MLP neurons of a small language model. Each row is named by its layer, matrix (up: input weights) and neuron, and shows model dimensions 0-191. Each number is 128 + 32 x the weight over its row's rms, rounded and kept within 0 to 255. Numbers have three digits each.
After each neuron's rows, "fires on" lists the tokens most often at its 100 highest values on Wikipedia text that the model never trained on.

L4.up19:185154101134143133154166142153146127102184104084161168147086148078140089112156191122128090129126149105127140119101159117092141118101137110197097195143159161137084141130069139118170113186114129091125045190137196122171128135133185142125189135105058113126110146110081130126131128121096099144118107184082181141128134120114177098140082118180151135172153099161084187113152166181093145116120157104137098108181094150132201091103164165159087129125135125153177136177108104111118091161065115091194123088119178068146067101166131127091126149120072118126114124138107122083135165101087140142
fires on: " of", "p", "oc", "qu", "al", "ren"

L4.up945:152187145140093176128101142040160190123075115098139115101155185132140095114109063106108198166085112105146132107104107140155126130142189188135112143116188150179146093125166107139138222129103092139183158104114120160078176115110170106145079097143144100150119089141111111121124121102128132099135157088148187117140108134125129107155160180125156144092198162094129142107129129185198066121156103116086115095054128159134144134159138129150124182100084154073141121140138157088084124148095086128076170126143118180115102161171154151134121147127116125167136152141082204147086174095102127087
fires on: "y", "ion", "ent", "k", "at", " by"

L5.up518:187146158068107172122159124096187128088122117098173082105138111114160095133172183113173135137123173135161138098119106096154112121059117130103133155123128117144111142118165147190120193136183153099095091083127100162094189135093124127156167114064144076108099108105141185110145075141158168173148116161134153115224141151068073139154093120100066127115138125143108102140173128116112090163176106151126156190120115099118096126135165166111149095110162118113063147119106124113133163125165139180116159144112161135133069149176084167124189101147124163124192053159134122202146085163136115109
fires on: "l", ",", "t", "r", "ar", "ah"

L3.up392:111100107137110146097158146099146132121114105080119128095102145073184107116133213132122106114176116123111135174166129130062117127146137134112120159148134146130146109178088143137152064149130159173130110156109102129161124166162110108157159132112051178175094121078138176138181070121112171141086184184181184142112144193150138163119159174093143107164190047168158106128140152147097080149141108149145154123088164139164079165120089168075158172123166126128174137121166188109100118102179130142085095176165076075122090120146153079122124122165119149135073139123077138114137170115090177170
fires on: " R", "ru"

L5.up248:097125107148157183113108157122086125150149063118237089109143120192116145176080104116125132118126187132169114070121058111118125070117158137116145125118144161108131097068113159155121157132107081144133139163158166092118116110073097151108119119096148074153101143125147219177164107147153194113122117130102159081106102157161109171103126149118080111139122130114126114141131124078122145086091088160169182130105122157094153053121127163126102108082157119098133133097110166151134151177131164190095045150176129129173126118095100148168152116121078132112109138230142142159161138173095106168
fires on: "pt", "te", "ust", "sequ", "rough", "ted"

L5.up460:073107084107122129070196109102115068146139097141132116096146125102145081168124095201109143130116146127125103116165124136225095105112141163169101157158134129099197129091182156120121141130118082125064174139169106156168109084124140153083124125094152100112122120061107118141132161158151135130102069102101203190157143166141113113144123137136099146152125099165114127104154091106130098128121136106101093152158082213126145213175146115035118087099163129093155128119143180093115122164084121094122084153171091146106069150161057163115087138137100174164119140124120120159131108157084151102
fires on: " ", "ach", "at", "ad", "op", "in"

L3.up238:147097159116134155064102114170135157168102111150105074143209099056096078075091121146099159114170137116166159185146157170158094117124147194100150112119178133094155100147204120114117138141165142100112118040082141136092074143149116132134094178112156153099081114140131125132111186113094102164229114158135100144164148105178125166114093090141117126144122151148122174105135120119091118077089091133113207108120147114119131120105130164144114155142141103150149106160091148119136137094134184050167112086151167150141153143128124121157108105080175083132138144212141088166125120151072122077
fires on: "I", " Is", "om", "all", "ill"

L4.up567:170114121115151075105137148111114150083117083087159141141109087141076073104148170148159076141113124145178162102084188110131134195208108140157155196188151144114145158143099129188126141198154139147155146133142092169176093114083168134135141135099068125151099089181176108104106086115159104162119127160194154183145198134125147118092148118109185129164160139115156119110134110099105188119134116060100189090089129149080157096143169109136105135105148178149093111188100104132093167132139111172169128119137197117140138079115148140115105121109152150140177166093129088148162176141079157110
fires on: "qu", "al", "g", "m", "act", "s"

L5.up640:115126093113104124100099132089140150099147099109104139165132098153182133149181125115120175189194170101104181115133097046097132066139173183115096136156128200115121168101118106111167115080139089126147141182161150144198148160068167127126173119087132156141128192151099143117117147093127125177108132125160139114130121119136087096109096176074190123161072111144118133152152104175104072137122103133129218184148142128146093155110129142141097079179130146127173078057193143074195123140132157077134094097113136152109135133131094161138114080054150101113158119116090105129108118132158177142
fires on: " G", " g", "g", " ag", " Ag", "G"

L5.up423:196138129159185137175122102121111154078161129088093178122086130141164126114205114123111116158182133150122095101145121097140119111142169166115109102125133155120098127108172134095084167120154123093121098167157092115089154083113128150124091146123114172154140088071126135093107073155149058123151119151115159141217065160124069148096114112111144163087109135138130129137094130140108111132121137197071146117101068100028126156112111139134194066129152129129139163121090163148138142182135114099114132036088182195094158148135116104099163140086096087160206116164181132113096128141099148099
fires on: "om", "'", "l", "d", "p", "\""

L5.up918:154056163099146116100126142168151154046170149135102080085124089153074161115132134112119159144064148104125142114120116105133093108085065126166092205119146150105139123148122132204117191150131096150169134096165119037107146160112163143152124107108139109123108085140167118105134171154137140133160080131223092151150120163107149111149178151072112160097115079159095116148135130081173140149084122169113055100202139144061118079109128113169140111071115153157135081132102110052124127113075137095147105137123120134201149148149128147130102132145132156090158102166137178099165164130110106148
fires on: "ol", "p", " career", "out", "a", "ance"

L3.up477:100042154148141139119100098099158080132096056141149147181143203079095110123044146132141118087131121044143122093147066066134181120086127136152113114150134120132149118148142125191157091102138109080131122150154136084203099125103156118141119148142153153123135122130082139111145161020117095146083090128103142073079101139170151106136118120118118223123106145108089134145110142121156097087099116113112107136082153140169115120186119135097100139138116123180138071088127113118108122149131158153066101141207116136142111105110157141186101141151115111168202147166096059124149148130109147113
fires on: " rec", " re", " the"

L4.up449:098178087117164128117162136051098178175111127096113129092160135147091132098173151099160140122176123122137118168150075078099094120159126104112114068078169119101079146073087176104177097130223128121120033147077146180116139130112131134146132147138069111118145112098135176130196183109138143202095123101139125139113116122086101097120131147114103118139087052113134117200118185114155122122136117134127172129140153114142086140107060198121119122165135127139126136114149160168155092155133133085121088161130136162131114153137160074125161087118153139152118102125137090147250134085143104137
fires on: ")", "\n\n", "ul", "ous", "ru", "il"

L4.up1066:153113121142119087142104094062124084041127094129089161124169135171114124125152156130123122089134152142147226086167116115166141071122150197081105149121124066170131131110098188106157149150151111134135161136151136096131081116119154189189092127091125096116167145170143135114092148099129059121079164148128102103137130108158142080116102143109117165117112149154081124126113174108108122115127172129045209188094162137115150181150118111055066142111173124119182141079163109124163133187130132148160124108108131054110081135098140149105154160071136111112126164135182086139068116107106115122
fires on: " g", "g", " cre", "r", " pre", " te"

L5.up97:110140137158146140130083133111086129128178110087185105146119126093101104166100167106099141127175079134176116034112174167153111120149159113143106096138185130106150178135090140118116138095116148139157154184088104152154100103108150124099113142153150162143110017160143139124116137122148127132111149154098112100131133136114082135091121071099119135114138144116082143159122203086097151142099060142133196115141083134179152110209138145125165129104132122050067160105060176100123124084159143138121151129169177177110156115114151171057086181167098185079162098143092110147152140151147150069
fires on: "ro", "act", "s", "ine", "ark", "ar"

L5.up627:129121112101119128137181154116141126112159149131175138110117114044126085134160136127060117140118072161145130107104138170121096126194118037057144100131123167166081157107140136188175154090117131143167188061160168159120139108116122161113154095122151113158091083177176176157164134096137179157168115158131063134134109133156098128165108102109102148151155100174126094190062114098094120112141110148119155077082100166174159126110160150153158171104160135106166095179081131151147159073169132135111133143102188205109122143124111154120110118163106139154204097142210140174144139132136122124
fires on: "ans", "s", "t", "y", "ar"

L3.up853:164105171161107105142143152067110145125155076171116167142136091128154110159107106183122118105104123139124130175125086117150083126135204118124176102052106180107097118131185129155107148063152083116160088078118130092175147138132143092127062131120137175121105114150093114043148167129116140121117151149107111089115119116128162140103124103137147197157136165108150157123084156080071172103124093118078089110083128111175082156218023148144107120130106122190072122165114135142090164150141163146120100159133133118107092144146132096127066201127079101100160081090105100090148107126169134116
fires on: " the", "-", "'s", "|---|---|---|---", "ball"

L5.up886:167097183115149165086168116107114129116120112122069101141156142076071132140142081122109153082121185122116126161117125139154100143089138100054182117069140114098150140132127106178111175097160106160128104081160118106073068128164112065127097119171093141152152142173128081100079115152059135147044119099124096123139130153060120128137110142214127141089124127070130156127157075103168115115183149134168137103091132124066108137187117153105072140133150132139202118121156191155070165114134115091136183111155111115120093096072077142156158159118153134119100113115176144137121105053117121168
fires on: "k", "ip", "c", "n", "ee", "ior"

L3.up537:141106173135105134088145168079065192104110098169095108129193172144183154139113160093135140132103129085117105063103140182184062117130131079193121099174132127120158136097124137172125109124147148125146166073145105151110120097081164174155130092098144112129168112104109134107094119192071134133130104170206178128137181090159096094194176157123146113148117155159049124154163124210118119142118101109174108123108125109081140118171171102149154085119159154156082120065126090128123084124118161128121140120105175161148122106078070170132159096111156155124073109171175095153136153130129142089
fires on: "ol", "c", "cc", "-c", " inc", "ear"

L3.up88:101188122072161192123096124097097090107163100083101175095115171116150126131111119165077193155113129100160148128150141160129076067113117122149133177124171139119133150084140142119148190111060116123110151131167112199084145143171134134182168124125089141103068064095098156130121173115117136143155115110088142116149080164183145140168098152100095111214206118127154137106098174070158135144146142097189128169081132164092157140112134075130133171105106104118107140136148110132156158098110077139108189169105150170120133175137182120153117077126160120114117145116143116090124196166148174059
fires on: " f", " by", "ued", "ion", "ent", " most"

L4.up395:100133146056100147129128128089158184110138104188069125178183146078165129146190085109147150112124200140121129109138144123146112128125146112197096106133098125102187134083115114159083189128202136122067111124105182092156153170145182178104100077166119083098094108072139139085144136116089120149103063109105176168173178154162101075091128157142093099105079130109134170135128128130176161094121151120155174109143138114072149153163134141170102127069153127129122159115091088161125082121156162138143121167092130147137127126147137142194122105091162094084078100159149088107177126081075155122
fires on: "m", "ol", "med", "a", "os", "enn"

L3.up481:162114142136100156167107104072160157168079106138082116122157132129138166059082106117140155122190125160156192115145091108117128109135169082191157131181117100112159133140186175198152147137145130181131140138067102119117078138141139132079071129157076176100151169141108077083065129158129108087161077120142151149107143127150110176089074137090099129106122096151096161091097084129113171127088088132148156126062174091077153113127096123157129130141098061199118121135153050109118064181114110109135166133107188133107125086141178126149142102167166059127108153128119149122110123162110133100
fires on: "all", "ill", " gl", " Gl", "l"

L3.up555:048104119096125168130115132120149094162141078160154044094148078156102142045038179160119122114168209125127140128176138149132124158093150112120093086108214123162165166154103144130128096123135155072135149159029117117088061114112086108095126196145139166144080148074128153092179105109110148128134164136094124115085098084158103129085124075172128125112154091127160126140120085059138128116088082155120151139117175118097161178141085099139142133145115147121147147133117134167114155093117172133144102145075102074149121112126122118169138119122112110113156108112099091126158161174127058135
fires on: " un", "ru", "ro", "o", " Un"

L5.up324:129073096088112151099165090197115173082081128191072122166123098135153206144123070165164111184084100098076044095103128142125161094082151106121160150141155116167174139127118123155147151156111127156123135078099155082092124092158205141135157109143131139064135088134184147132144054121093180087175080126124122112154068154163162090105111138054100133090191162126131181162108117115152109144153148170169111132101077108130120148127162128122108096087088128139155118084117157168129151083165109109139126154158142159117098152166124159113186126083148059131115177139148138134120139127128126164
fires on: "it", "r", "ent", "orn", "el", " |"

L4.up1091:149121133163146126127109098137135114099140160086093135096144124169134097122188145117106130111091138182124151111112145094137101128159146184139068191167077122148097159165119136125098139147141100105114087153171120122103137162128072148134130151147068127118136168152121097110068099137160106151117072123164128125149073184135152169106124153156098180041100107086158119184164172148160141103166131161137105039137105089117154142106069143100175087065038105162152132114089174073094160091149075130117126082081183128177122176099170122074143120145127148149127175094066122084159147100156102168
fires on: "um", "W", "p", "m", "\"", "a"

L5.up413:132067124116056107082153143112113141101095124174093129142154088083056113178145143141092127144105139200118173109153107130128182136135132105123136165099112128159176089158074174065138165107151115078146110082111208145120090160180193139122095172146132145115147133168119171130110157182110201136129147109105116057149090108140088109100086096138125162117094073107109169144121123126109148143134123146160135122098134108087117114164122153172092076152085134159194119072120140112163115135155112117118111198168116121131151099159182154182119108154216069118145102125166115158190120152069156137
fires on: "ind", "ound", "re", "orn", "ook", "it"

L5.up811:149163161088159146152179090147106118093087117091099177145147079172094093139175166118087151137125166149100209132068093129124100127082124123160138120086133170157137122079115114091183099147125113062060080157058163103106097160175189113120125148145170126158130183147148125176167183140092114147141097142131120074093126111119203168110125105178120131090181133153080107111153118118157128125131158143065130087055145100111181130122139150096138082132076109123159137115139123071105102124197111131073154094139139087153137054119148063135113131118094112123097133125122153111182170154139102095
fires on: " of", "ig", "-", "g", "is", "r"

L5.up193:115160073080151118162138149083133110135180159126139156136102095156111093130139155135129105124151169222092123090150119117114129171091170194132140122126156175105115130145145084116119128134184083077110069228115099085122079143138179098037131085113124129118133104120141124130094143131147157126139126085129098077121114115102149145143137124160059124122159101116084229115084159122149140122123102171133116150136122065128128102151096089067116180121125123154098185105149101172077137105182116122143103024119160159149160164128101101097141121148104093157093167120130150146175172162114119056
fires on: " the", "is", " of", " w", "ys", "."